{"num_hidden_layers": 25, "schedule": "wsd", "decay_shape": "pow"}
MLP neurons of a small language model. Each row is named by its layer, matrix (gate and up: input weights; down: output weights) and neuron, and shows model dimensions 0-159. Each number is 500 + 40 x the weight over its row's rms, rounded and kept within 0 to 999. Numbers have three digits each. A neuron's up and down rows have the sign that makes its largest values positive.
A block is one neuron, or neurons of one layer that tend to fire together. After each block is what it responds to, as a language model described it from the Wikipedia text at the highest values.

L20.gate89:503483563473495545564525471531521503457562516503476482503477585455539573491547507484493500508452466467483468572485531471499433480469497525543543438420526495516477478476520533502432449401433495490490528475529439491509426458485495492503392471486481517488498515495506605458504488549481515524424529462504492485477444548483461484576404506580486487474431476455510479481474575494455449480477466487439512476525516529510512480514584469522539398543513508439487506423483540532519564547463484
L20.up89:459462555458473488521482492460535478541524501497478487486518526482570491511492559546492506517448469508499427514438459471540467574512447516527466530432511530531463472499478504468440460515486504450518479505482561524547513557546553479536443478463504525466499510426559449563481498460540475443490531488475523522487525526543528482576456497564457513509470508442453454509532569497486447485461385486445457528491465490435480518538506517403429491487573574519528442522493507463531502578494507
L20.down89:479417445466519564457497470492470485503588546560484524473478485487539496530551446490501500503501476610547514459454475540489479486586512486481481490491539428597442485433549507461506593477484456594465479495462513506525452581517482400537533533538496533463549440530477516444516510502530451421552455514554522562541434481450410535512554482483471489522573447435439475508478518489459466495441464523595571506540468530556546490523500507504483497494551494536469492561504477520447537602469536
Description: First sub-word piece of a word split into tokens, above all the Arabic article al- in names (al-Mansur), plus re(legated), com(mitting), un(animous).

L4.gate103:511513461525538481499483543478445516484456545522474462521483425471469453491408482483523516487487524493509477543449512496518519511430506469507483508412527424415504471466501422523498409481530568589469485525497489477536490516534522475528533525487432550485524470508486482567467551487529489543443519417539483479500504441545531466542466494494437496478462426511485494418506484508506443558522489436476494509479521499500502466461531516493526447534426513475472477473488589416475546463450516
L4.up103:495537545522498543476467486491475477488483543503607470513475499450532433453465523460536508510519537478516420495488483450476467413554528534517485454499445538479521492561566447535547464501470547464477485473463524439526444489457517471474550572513462491452498502477545490476491479509511554461549488468514475414589475485537414429516541500523493472472520518473448474468541467502485540551513557409541552536474528567475566512485505513457487400511514516517502452549505595509502486445424422
L4.down103:588548519492493421521533515521494525489518594442509547491476586547501542510489453491508498493544413533523498473494503562496440515529422473498498443538561550459480459522487558474524536498520479508514552562499512540525510432502498560518553435510500570443555555518498524572548497446547537519524536506524546519490529518523546544529530471406577533488533475453500510428481508413452530486521604545495409611517453507525529463481464514558497579490488552513443549487507490520510537410458560
L4.gate380:514525520474530468490514507462399455551507530546456478465491435513470517516442486476557473464552542461462562507475491470500494415398549455489428495456500599520497475546527452553497509487466446614548427552532512553408471501513491478498507495458442514481529489458486470461488421494440496491498480514492389554463508548547440503507479447502535490527535448499555467472525502551541565460495468582529486490481413536456501465546435470500540521534467511473473524537464507392473556453441447
L4.up380:498596512486495501492504428472455448583504453552478501479543490518545548453456457465441504510492580523436531506437550521540509516459485473522476482471500508428502495548558463564546500507496471533548482524456475468428492551570490450500473519504497537575496424492489545545465540507504499493481473460481473494533506500431469495487485469520479497501533468502523558431446501635571446488468541525497508563491445487474517437526467500437521514504448542457491442539464482367521485425518557
L4.down380:474577471543510422492408496560550464475599544458528509497533518495493517463483501450533504568557506468542555464545416509498530494547557541523512463505532521468544490567526510521546457525480524416530511472423537427463517512572465506513502542507490450517467451519484492569562479574573518489468515498521503515530513472493513379488449525490424477468491472541514509470567547420517458460507482459449599584504503529463508494467545571517508507481473485528529507445514486517543529540480542
L4.gate522:428492585499553553509533454432473465451447490515537529484474479463585509485444506533513506554495524448548477515470560501515557430517508498471544507445484477544490495508486470607572576469523428521457452508446516504491455466453501442504432550473548483537492490464545527482490512538446517558549550495507458556473525517495499441458412568530589436510576500508507540461479475569486443475539537440422532548566508543545520571541569525431472440507502544479536448561511497513482444492470506
L4.up522:484527502540532499489478466436509468505440577487542511446535399547521483493451510464553558466546534540551499520540513458499500513526452525461570517521535529489429465478562451586520461451436409569456547507532535455457494478486538539512564442556537537509511523527527539526526558491462474472530512485547465549457506487478505458433455572487485475510517495505585474462494465570531450470506476481423521464572479543512535513415513508463524506553490547430550526478487457441551453524488535
L4.down522:560602503449474568468564428447497480507541451544538525490481460491531533447534471485466538522465507495540513448461517446546608459513440457501531484525467513539470503564505559491399502525516446477469539519512550516422510545619447461529525517474477539502521501471503498526525456480431587523471491471474434495489535495543501461478538520511498561436569468467503521435527430527517544461465549473515456530474484516535455460487499519503502559510583508535531489493511479492557506445471578
L4.gate569:533495506497466449537507521474519484442517465495559465489555454594536529514452515465507505585516563515476542450504452465445525531522555455499411531495506545536489485441529479503496528439449410496573522561546474486523562522522484476463545484489512539537503494531455508482526529550385499558409493487466488462501457542500533525486456507464384520508532547535497479486428577469522473408477562542572559517488517556468498552507441505475516500501482475504487533506509498484537503521476446
L4.up569:476515448479536557438514481544562517450454565508509532475533415490437488506482429480462477542535515512522549482570468510509497546477477520497448545503497535461503505459504478470591455443479516477434484491488535511413538510538468516488499540475546499489497520535500556410498531504490525452486527504487470533477424560491477463600539496542484475516459578435464488481492413540516529458520511506515559525461423563471461539461478477565547449432435512517469538525447425481541503481497555
L4.down569:484558574458551477448529507535543492502526548495548581442626461460536543534452522476529428508534552450510481453521453563536482454543508470516515516513442497504481499517545459504466470460440590501499560550471539489514527436492442529485512497494509519534521491544517519434512470548519396510478511531554489520515484447415488465548485443512520517559522485487522476423497484497547448491519503474459531541484492482484513516513484413487493520502512467479490501550519519513592532437544509
Description: Word-internal pieces inside split words, mostly "wa" or "w" in non-English names (Nakawala, Jawa, Milwaukee, Dawa), plus others like Sa-cre-d, Mo-ff-itt.

L9.gate55:575535423484453511545516460464488405473471536529475445475493479486464495510499488536444518468530469474472489534574554520455537471450603494432446500487523577569451469470565517519501446492492492528504460519466472528466531482492496501536502560503477460477484562543563483444503472546604461500503474550495428514439606522552488575566506559417470551480480503435497522486489503468456479532486543520525436503528466473467414520475574554441603506520494526479524478539453544481481487459521483
L9.up55:473473475452488505416530523499492543461495509560550569497553544516446532519552475454547491508542530553518524483556471469412436470445493510454511521496458526525515518569496557522485592447541482535547501495504432480482487450517454540465536456490526492496567476512436534481515459491529455476575480482452505437461532457498502500546439540508424577485527569515466397498433390497504549502500458579479500525545511560534458465536554480535485486526497534509478488482464508545508434530457519
L9.down55:476429514474472498500495482473466473516396518462478447522552542496556550470415473470466527475522522475480501534485539474518492563488520511473479535493460456454542492557545500436497462566532523499490485499449481471491436464490518535513558485531516383544493464530417543507551497447490503485535452508553463482513536489473476541545491540500479487518502409537507508505492537454478527436546489548556474531472467513466502522504497508510507508433456550548456534541473528476514434478570433
L9.gate195:422543538542553473532474446459437491523583495457552473484497483524530426481580526532434510504530490500437523451559479461594569509527455462502491511514489565456521575542541507454496519438525514537419443509498474421489404507529534519513504512503492459494525511504482538461530413568502532483588523469442477469545484521514521437466521572498388472499391452519567542452479520571508547491511508515506436509511480404487477565528504506468506537528484495510443476480525510557494470524499545
L9.up195:437575481502500463551461487477497444493481466528524531489422505480497507485541532432548525468445550543514509480444494512530489467448511553517583463580449549497474506498579504520530520524530551589495432470501475430508484467459530542559506442506575485469477520525497553578555465451494530505521523425467439422523490459470476467439462507505461451511581516486448523549489548504493478493434513422509603536505537512483442499512585473570469549488473464502478481506518550499459446466533569
L9.down195:530451495492486598521498488500521463542556484550472454482493524541519489507471453572538503434527479543497524489484522484451530520494490430454507488463445431455428480489493508546430451539480477526467459487437445531429495487514560484514483495518491478437559538458504441517457478459486506547547499542501508475531482471586478516451507513489479501516459460488489497535490491467498523470457507446490421459537501503473452397501578471507502477552482485474477502500474556486403561505533428
L9.gate279:541530575575501447476487546486470424476509538470483484488489506489528461447461531514440522473478478498456442488525491501532562460515540537472429533468524622453518453510497512451487425432510493487472411491542493478489458508474539526449512502556488504416495538550528480471528457451516497510484509421535480504547493455535414443532515500456499505490515479481550529479499434479459572510444523494450529471462414517539455529577521469476529492479428532455460500449519496481596407502453449
L9.up279:491489505472523484514464521522446571522495523427455516539511502532508533519499486631492435534619494482544429410512452521550448468537498503485423591497524566519533509570545489466599556444422556510469486504499560467534501449469522519551538469479542447474551425509533479527480460490516518525497445475516516406533526437439536472559487454472515481499513442465411524476443492481496534471485537502489413476484469454560492445502442432474571487487481510469497535516476486496457508490440540
L9.down279:497517521485472526502492485527478522514472498525532538468518458409494574547492450495505610424540471539502529473508452502545493501528536515521541554503483428512450485544486544504516517512477514535558504559479575473464474533531488572479514547522540545495510465516505526525547510480510544480510526509558438456494485542495572435497508560536493477505487454475513442457487540492506416528565488589463449528626478549523453450485515518537518472515500513474504523517524566515543491468539484
L9.gate329:498447521546452469606451488457427528512512533551495522487527524505515503589498496472483476520493431554466467556500563461488458485502519494457473445521466480409537539486483485482432505455490531550466448530480518468515470456528475511452459618529504478512442549394612570481426477600474476462490492553502493437470544492460468472456525505515536517475527541482473492513526382554440539449439525495510448503460560459518443490488498524493528455467469484493469467528432531424497431567486482
L9.up329:490464499500536508481537495563570533509505495530458439550495508499528483526465574481481511531557506479450459508531539464488536499460547472500451558498488578520515586525496407476589510468490495577507437538461454524517469521482466501481440463516512428475484499569512522511557491519503526524481476482486515466541491439521509568494550519553526507536461515465567467491497503449430409547452552560519572462483368534490448482489511487489539503478474518510517481469568476555490484515549478
L9.down329:504489495480526512549407475526426524495578492596471514508545492564552453433466490496469452516485424592561450522519541497470592502496452503499547439453488502535533533550578511515496577516531564465550556440432563540451518492474579557558581473491410509498496496508510472489462496468503463548484560518496477488492465450507478468539486547493457540506487478485485504549454457463501544540498459401408445441493538502527466487484506484491533467474503530558462494570434496527483467504442486
Description: Category head nouns closing a descriptive phrase, mostly in music articles, such as band in "death metal band", plus song, album, club, party, company.

L9.gate124:546496521510492447464486592459441492522464516521547504573483542622503422500467487540547480468531496407521504445474435472476527542520553476519473488429447548555475535480515402473456450487515479486520511489495524494559480483503474489536554486526521521503487486540535534506465506463480455416429522427471549488433508484460519565492459476495469549537473531480468474462505585497504572473534536476494506436466470445502537514472584498512579487512563525435502547444472533536519492474572463
L9.up124:490515447478491442542427497432517535493550490509502541417583544470470505522568454492503483480484452473476506503458506488485514531572518546540488554530496470451434517536451529481556538512495368476472504534495528550507468456465428487465459473492483609447491489490501521466578454495452474449416479561515434439500460576440484499518541537505481500491523479490512521441508575431552488442534515481469419501479440444513506482482548432597497497545483506544522421504518522555459488516606527
L9.down124:487449535516518498586513559358562451500475461476519471469485557466513553460462587562465501473502430471543492428472492529529507498467546502458510504529516497570505509517449515479467497501504550548506513573531541539497544500521527445483530447448422533459469587471581555466511445426478560487490536496440560522482539486485563500549540508537424580517499514506485529517509503479542470516515528572534511513465483556502502429482500581525510536464518518504472486539492483482585520444547463
L9.gate426:516441436506521568465522491520518569537497452516482423462508502557497489486484535597440500539493496509561533529561487524484485509458492546460498538456468487471515504480449544478465493514495511431519470498499496561488515489578486566408484514490485528464511432523473426509517547495513481466454476588471470470529569534542500554527548496443552529490522531476440449545405536541523536424485554508516500434468526546519552455460522497567528470497437479457506462482462524526478433403479546
L9.up426:493464472504491520448438484424506482487535472440504445503443527435515457558505536386604392503479483477489447441500581493485488561430466543457543498462435465478535519520553511530537482517553471478417499477474489454432467505505529428513605492530482484510482522501527519472490560463532441463478466473561432421547557486484498490480489546488440486539485456464515480517462479476552523482518448497549522447459542463503556521452607443487509531505508473527517524452537531492498473501501550
L9.down426:532518496501491469545526518500395509518445438584497506521531593518476498466474465513491521525534504522535456480484365496459492494514486483442434534485525472533479495538513530534427503467461466547438573530533513505498517466503505527399508407480487474489457533466596438397551426522493504465530507505459572441549478490488494532471483483543531526436533479426502552547440498530460482516547529477544517492500415521463517491487554523529533480471506505538464462404500488476452508473460453
L9.gate485:436466510602491481497419470500477532448523523493529543478527543496544443520544463493528469488529442484518507484454442455514582470469450526526424587431473544532438592560444474446486509520483504487560516542483508509484509537484543520456424499544564495479476588559501496453475589548465511481471551447564474531481473442438533566427489452540543518540487491528512406462545481500561474469575491515422523516501534508550502464498507505536489579467539474497456591543456492494491503461513503
L9.up485:452484396479519515536525528471554549493469424508507508551629439469553463525523456495493544538466462498579526524517545510575505504495460508545515500466503518525548510477505581501550523559478469539513482516502516512515414567473513497386582480573540529505469599465545495442433532518534487442577475506416412484550487552501440475585586512558501540493434516518512513520475524505423546417544568484480521430454475503541484456497467523470498547404493421548540530548519548485479532529517490
L9.down485:517548533440489522484430486555496517528488544436525474503493505506509580468496429477403466423529488471511499482450484496474500479544514446474523423481476560506505473488541547502527523445513533503568518484497478489561501484543524563521484476483517498504484562499534603419462468501467533431515513535502488507463526501472497633484514532471554502546519595471488527519463482458491509525551521528442452485559483509552522444507501565473483470494500461521452504527499465498564513561504483
L9.gate572:536466545478485472518467468574480555458501537506537509482521433504536531462492469559568520507447453495453477473486512541514468489476475478565475509461539447552436531511474466457506447485493557487474475434479491499507534526514492514462493493496481584449506523495499473506432567418494465448560552493471490515526482462418482413539483526556477507457499499485478541549547484477516520490481504539498523487487437523447456462465568418496515469536490544465507470473554462583492503502526524
L9.up572:496537516513528545546568500558475521508525524516475567447499535487456508566531477549461471508484475538538452458516440563435482473520485427542491483466550491480462516451515468493492455542488514561530491545518506423491512534456519485527523533497449517486434467500542538495525506436465535550534511467450454481413526538553509385582481559513518496516509559599538421486489457505486494472497513437441582500470505566545505501573612507536449458492490495538509494473518457534539556479452520
L9.down572:482475517583505493517520430464462513423467479433423538470462491481429471454498480509457519448521516458525484409463518503520491450516491507473462522408527525435544543512536466516473418491581512467492537483459498516450487543521537504464476454505536483547451483465515412467522433467507470489519490569462552444458484467516538549503491488540456541537565529503553497579509524502526533509549503508515546558505551503474540476497504534460513567501471551488474547529503454522473540486543503
Description: Second word-piece right after a name's first letter or syllable, in lists, tables and credits, e.g. L-in-field, L-er-ma, St-en-nis.

L20.gate129:464546521538470519456463486506477536527487493481503454505565542540506550456503532482451439583522551437477495504513529458484526534464488556432517497504518501395525498425454511441475481432504468423515563467526522498496470474501524441459519466439487531470437458479520508457511474549498431543586491392467517546582470486517485511505456534488451503429534585478541510495458484446506459470551503491549457504541496477529543523529575458474564471544466469569518468503528574466502503442459441
L20.up129:499511494543444542518578521539513488496465518511428482457475471476489465494560534460462465494523498491514515452494471410494513475478494462494546377462516481427508474480510548515460476521561495466528479566584540422495590458522526455572435543488530514498426522474564512416494432555504540484552461502529536481511480508523537559463434500528486567432408560485499506587444515526483441519522453528499477512598503459427487519467551377560548565500539468521475460504507503543527549495564517
L20.down129:552534519458508488502539498506474467456483597517511458478561526557502478545531481507465544591525487543499442505494526493491510489478474445528531506507442468421483499508535461502472495531612481552484446484502475516438501527508494441535495568481503482485443567520495451473476418437494473537521454494540503478520576450507514475484461468516543517495501467553424516587432496541525517538440529568490474495466534491485550533491571488508526447456520445482586460527565404502507523474575547
Description: Short first or middle pieces of words broken into several tokens, mostly capitalised proper-name starts like Pa(jang), Te(lugu), Uttar-ak(hand), N-e(gotiations).

L4.gate252:494550522540487502528515539480459525471524525508463501452524443437431476478432500555443506426505464539549488538492468466540460502511517515509468474512496453511450574511439476442509449637514485393516509471511546474551501439517438483472478498556503512483480434534513448533550487465492489463522478473510489522493513509483521511481486508548461491599514467477458538495414500442517620544495536506521555479559473530447516451497522503508464536502567532522529470473460579495511474462492517
L4.up252:529506509490461517483452483564499500473484549478480468504518446449512573505485513477381508474517581530482473492484554468510563534426471508495474471504534454542492514512470437497573465593557487497544554504497462483519530515447494559462416478435488526500481500499530522497534480519524478513492517474522534517461441433517524539491531512490443450549537533504457509449492561576387583493567508560482556481555509487523504478500434489442498504509434506481470539583478513488499452410482513
L4.down252:437527422462499518510518500514524497509564482423457500478464541501503449501498525533499429491533571448441520494584484569518459502468499467448533554479461511428507480459513560510546470436571485502450447526464532476484554493556558413549518482491490487511496466523496554523433384505477522466462427498464481534476545517505541529536532400610444557509529555491476555529460481495506423470492496531444475463433502500526509527440506510462505450516571526449522533473407489529496487471535491
L4.gate263:476591537466544451499505471486498466446529552526491539460532508548544519505489535548449531412569486506529494481531518487491458532453476534568486521447556478488524532462483466498470530445546499503577498489482492517502401515540501524501517595566565531495469435481536498523526478542506527531537486533493549504446512446522523497467460480516525535514430468451503532527542431552512533430449504464442496505567518543373453511510488407460526459511539503517562528573493498551549542452511540
L4.up263:552597445468542471541496492472521515535455444522545456517499541515568547522516544450413497539401458524489484442513443447532504532472470491552505459406499442478520477482493508586533466458541540540519516522550512473442519497553504510529546515469504445506503498535517506489447557498509553449510507457516501556484519490549394541451519504448458447525483525503490449445494548538500524476420441477513416547571537527537520498483538403497527452491522571513496545523552511493513434494423524
L4.down263:591460501485463547536496464523463515530545481503519501592471485496452507502547571464535458520545605439500532495484543567493486456567457485478570472565456500423524517562506500571469429470536518544433565477536531570544478458491501466497435495487506485489446536445549474531459522576512475556525536530452542476550533465458460479460499487463493423508512528497572553464523510434529461498537450532578489447551500488545438540420514530591486529458492422427505477455479540504535510480511508
L4.gate286:506459473514556468510515481523492506481503456408483501436503506506538593552510539471492538594516521458522504520491489532497479542494499511460444494554411517435422482472429504476471501473469481540545522450544546543504480455527537503541451491485517483423492496496546549505494481498565544452507527487469529516524550585563518471478519533533511510482498537522465475461463439554565516501459453410458543496587398533516497425563481492416444456516463517464541521490498475491442475436443539
L4.up286:534587474524515534493477516457438474557503547472495400481420478576491451469516526470536506512455369505558504520431500527504521545505509527425544485494547539539515434525467521506470531538574499482518453526518531552474493410498471479500466515397547494450466504459559561461565508535569479531504452514521468525537491436503570471510444514590541457506531516568557552488554467558526475483425554446477445445512529553540448503467549466482482501450516507525459485576462482458479482514465438
L4.down286:520490487540523511499553540446512415542446485428486439466521534450536538474444500518480524518504520564372510440472576487507513536505499478479580585537622535489518455550498516467442497549462489515449471510472458461504518499512506488504484487452493509558459510495468428553547476437471511540491482474497484493595507449468505524508422509519566488560537478451519543514456443429470432475434565592529484546523497452493445561512528439568545448507518566501544439512485528487539465478540518
L4.gate437:438546505497470419471510487502486500490441502543491452513530489515488500499534540467450507531451519471491436466500494514566430553483493454489496460489537539551506456543456509497531496479488482528514488569449549541513451556472471427476522474459511523529475530537504504603532454541465484528427470507559529526562439466564412428459528556465455553489455513500514537474517513446560428482433497482444453487425510540533510550537532522486528527456453583527547505561464455509526523566516447
L4.up437:475525555433510577560510542506565502543462514455639491413571516506524465500492510543463609485527498509461437480503494514534532525531494533430467414468530499528472482537525475610474491496487541509548565483451498471506523491456497503509540575482482562530451555489479484555493468511471539525453436445568421570469486482425453519388461485473518523535469483485425450523485510465456447527515551587570463498460449494556594535503478516509524501501429523496537572567546528467531460505532525
L4.down437:498541542467477469542518515469502576363458474471421443477478492510459478504551468406464458509479471478556558508399517514526510516496416507541541530520545533504551475498429460513457468505583480477456481537535439493497460438573484512453502477518549499470499526512453483447504503507571469545496582536444507496481540445486569457488469496472484401557564445483530470492481497528537451552516495489486560515526506513509427516450454476438419487514516560487483499530539509588505512479511504
Description: Short inner word-piece tokens, mostly a lone "e", inside names or words split into pieces, e.g. Raj-e-ev, Jaim-e, Bonapart-e, premier-e.

L4.gate110:476475469453543542473495537479546585462441479510556449498530542514579456498468515524528530522540519510466519486426586521511424552516461509560525505556469459565504465513497477447552488536493527481559423444456481512475494510512568470511521525463550529410514507531587517554550552529455500380424490477502521462464410531459496492528509547514519484475537512531485522537508513492571484490544498455500487495434429438509524549500500479510496596449495453477432498489506500527556569480484542
L4.up110:592468538519483532528460551557451505505486476498444473500534465524559490532463521451567454483561523497474500590487535427435460490497490469515477452467520515543476463510519477499517571473442481492508453498440509465526550506469471481496525414497538515471573460550558508556492436527491475463440461470483489460473477451487526515514471466542454495523496504473555485547526499463549486418462527427476494501434438487537457464460501461511524521499514469545472444470577474540531491438525588
L4.down110:526442505477572448524440535472487498468523523577461425517463572496488516479458512511486512556478502517485538566448520525476449458534491548508500547546461471494449473500456478538488510422528546511482500501448516445475402443582517382474477465476447431522557442528488427429463478502429483518460535496474484515511451429481438513532506513407420550463495480488510475479574609425525570519485504513545587525474521528477521491538475487522519475572515533493509563557461468541452531496459512
L4.gate446:474453531419521479500494571488514473489576534523504497467496456507531535475505540487518458488587526532535443589523431460515473579462487438444486439497519501537457498540488485524502539497506510460466480516442529496465505520521548479565478488552480529510502424498492458457512504426488460485458488501551489519562523491498452417491475518466421503538425486480455490574475517492586507441500430454424448485445452529518406452445490518557511401519503449483496513492492513464457550521531513
L4.up446:460455494504516552489488495520467499507496564536472520491463422411523542518583498532498517483526457521535472530468498443566518517580519434520442379459520440517468471494498523537529623529476452522527497471523511517487534450471505517519507471481501522533490451465482553468499532468503479580553478471455495543419565489462483402488493530471514509499495478485498499534482517532567462428535500459440445539463450467552436402509577446517442466457510517496459542438442480500516468458552495
L4.down446:449488440517595511471510523521450539486483553624521538488546454448524546527497463526534456515524538520501453560447442512528507431507495499521460478560466511493571491481449537482461533504537532481439500539512487512490488441496466472460459471546564521470529515510513547476454401469471533509505430508492523564542500477446528436513483603476444585492537476507474574537524517490417509497471548581492465456524496526474508480497608544491478494457495546491498487468504506435457501520556508
L4.gate480:497438457479512533467530533508494514467489536494433568542513490478453505492451435582434441542537452447529500545467502532454486563519435481479461459524495409475474459437443483430487547476420497432441499486543467466507551505514527491598542491588516481542517437526619509452545490458467506528508540473520505552530516465473451505614502484521488549479442508479464503460477501552529455442481524439523539441483506407518522451497543517522527471538492514532505564509512432506526537509453498
L4.up480:499476531445549524498478449529466496570571544522472567514494498512509548443484520531440475565552509443569430519438550555465513458489418477504519499475544540452431488486452485441426479507468527454486419485456486534460471474535533577578577490480520536441502489506531484485549513509431569499467514492545543501509500495520494562503504566487528487535492507531478519530498462508543516523500496512529453464505529459476497498505546510500582526478517483487461596486531452446475556490478526
L4.down480:497519448477595506459421448496526553415533586502507622500520530514458533484453517503466486478511489551510437523489468483489523521499489479503444492478554499476461494490410508539530512446454513533459482489557480565442509537540434441592557473474507475475485402529483494414518502493536509473441470528574549506399530499510545563482523482520497539534480457480485546534438468516468514515521469441526580490531521460505524486513543502543493505492495502532490522460430449481565552525497501
L4.gate611:497569446455519449499489437496487499446550513523483541490535440521509536461483539490487451544463489437508505547456464527448556524459463508437391533524534514442511518507514458493584576504477410528510568542496474436466509470490547516486551530482557514470510486480469511450491522434568424510480578434545432540517442500403509558527518462512428419521445487509465545502542460516518458504518458536444466487536511412439379572611512486517503401487438519464474538491485463491465526508495543
L4.up611:427439498575509568442565537455571508474490531497543506486499454436482414533539475511497534453558431494477477491479548535407522471463458481482481523526522480557496540497468518509442565437505497557520570514464434497485461567482554473564493459473489517509468475521563471462477528530484588470483470523491484533517529462522556492515527478513550499494492554593511511473518545509526495472517455348510543522504462500495537481480502522522546505478501506575527463468419495530558485457516495
L4.down611:500517487523605566460482518517481474513465493508515570505566503477484461537527449486504416478435494446477443466436523510576400476534523528461488479572542488535467479512464486563515499489467483474546525505519547477459568478512510459544519507443534463536540464487492544526512509526467539501455396544446533501545541406495495471467458508511391458489530514592520488507508417601520563446497448454478445555484469537536479515542477496489478488479444517464555565473477404523507514552494572
Description: Short first syllables that begin proper names, mostly in tables and lists, such as El(dorado), Al(bie), Da(le), Hal(pert), and the Arabic al-.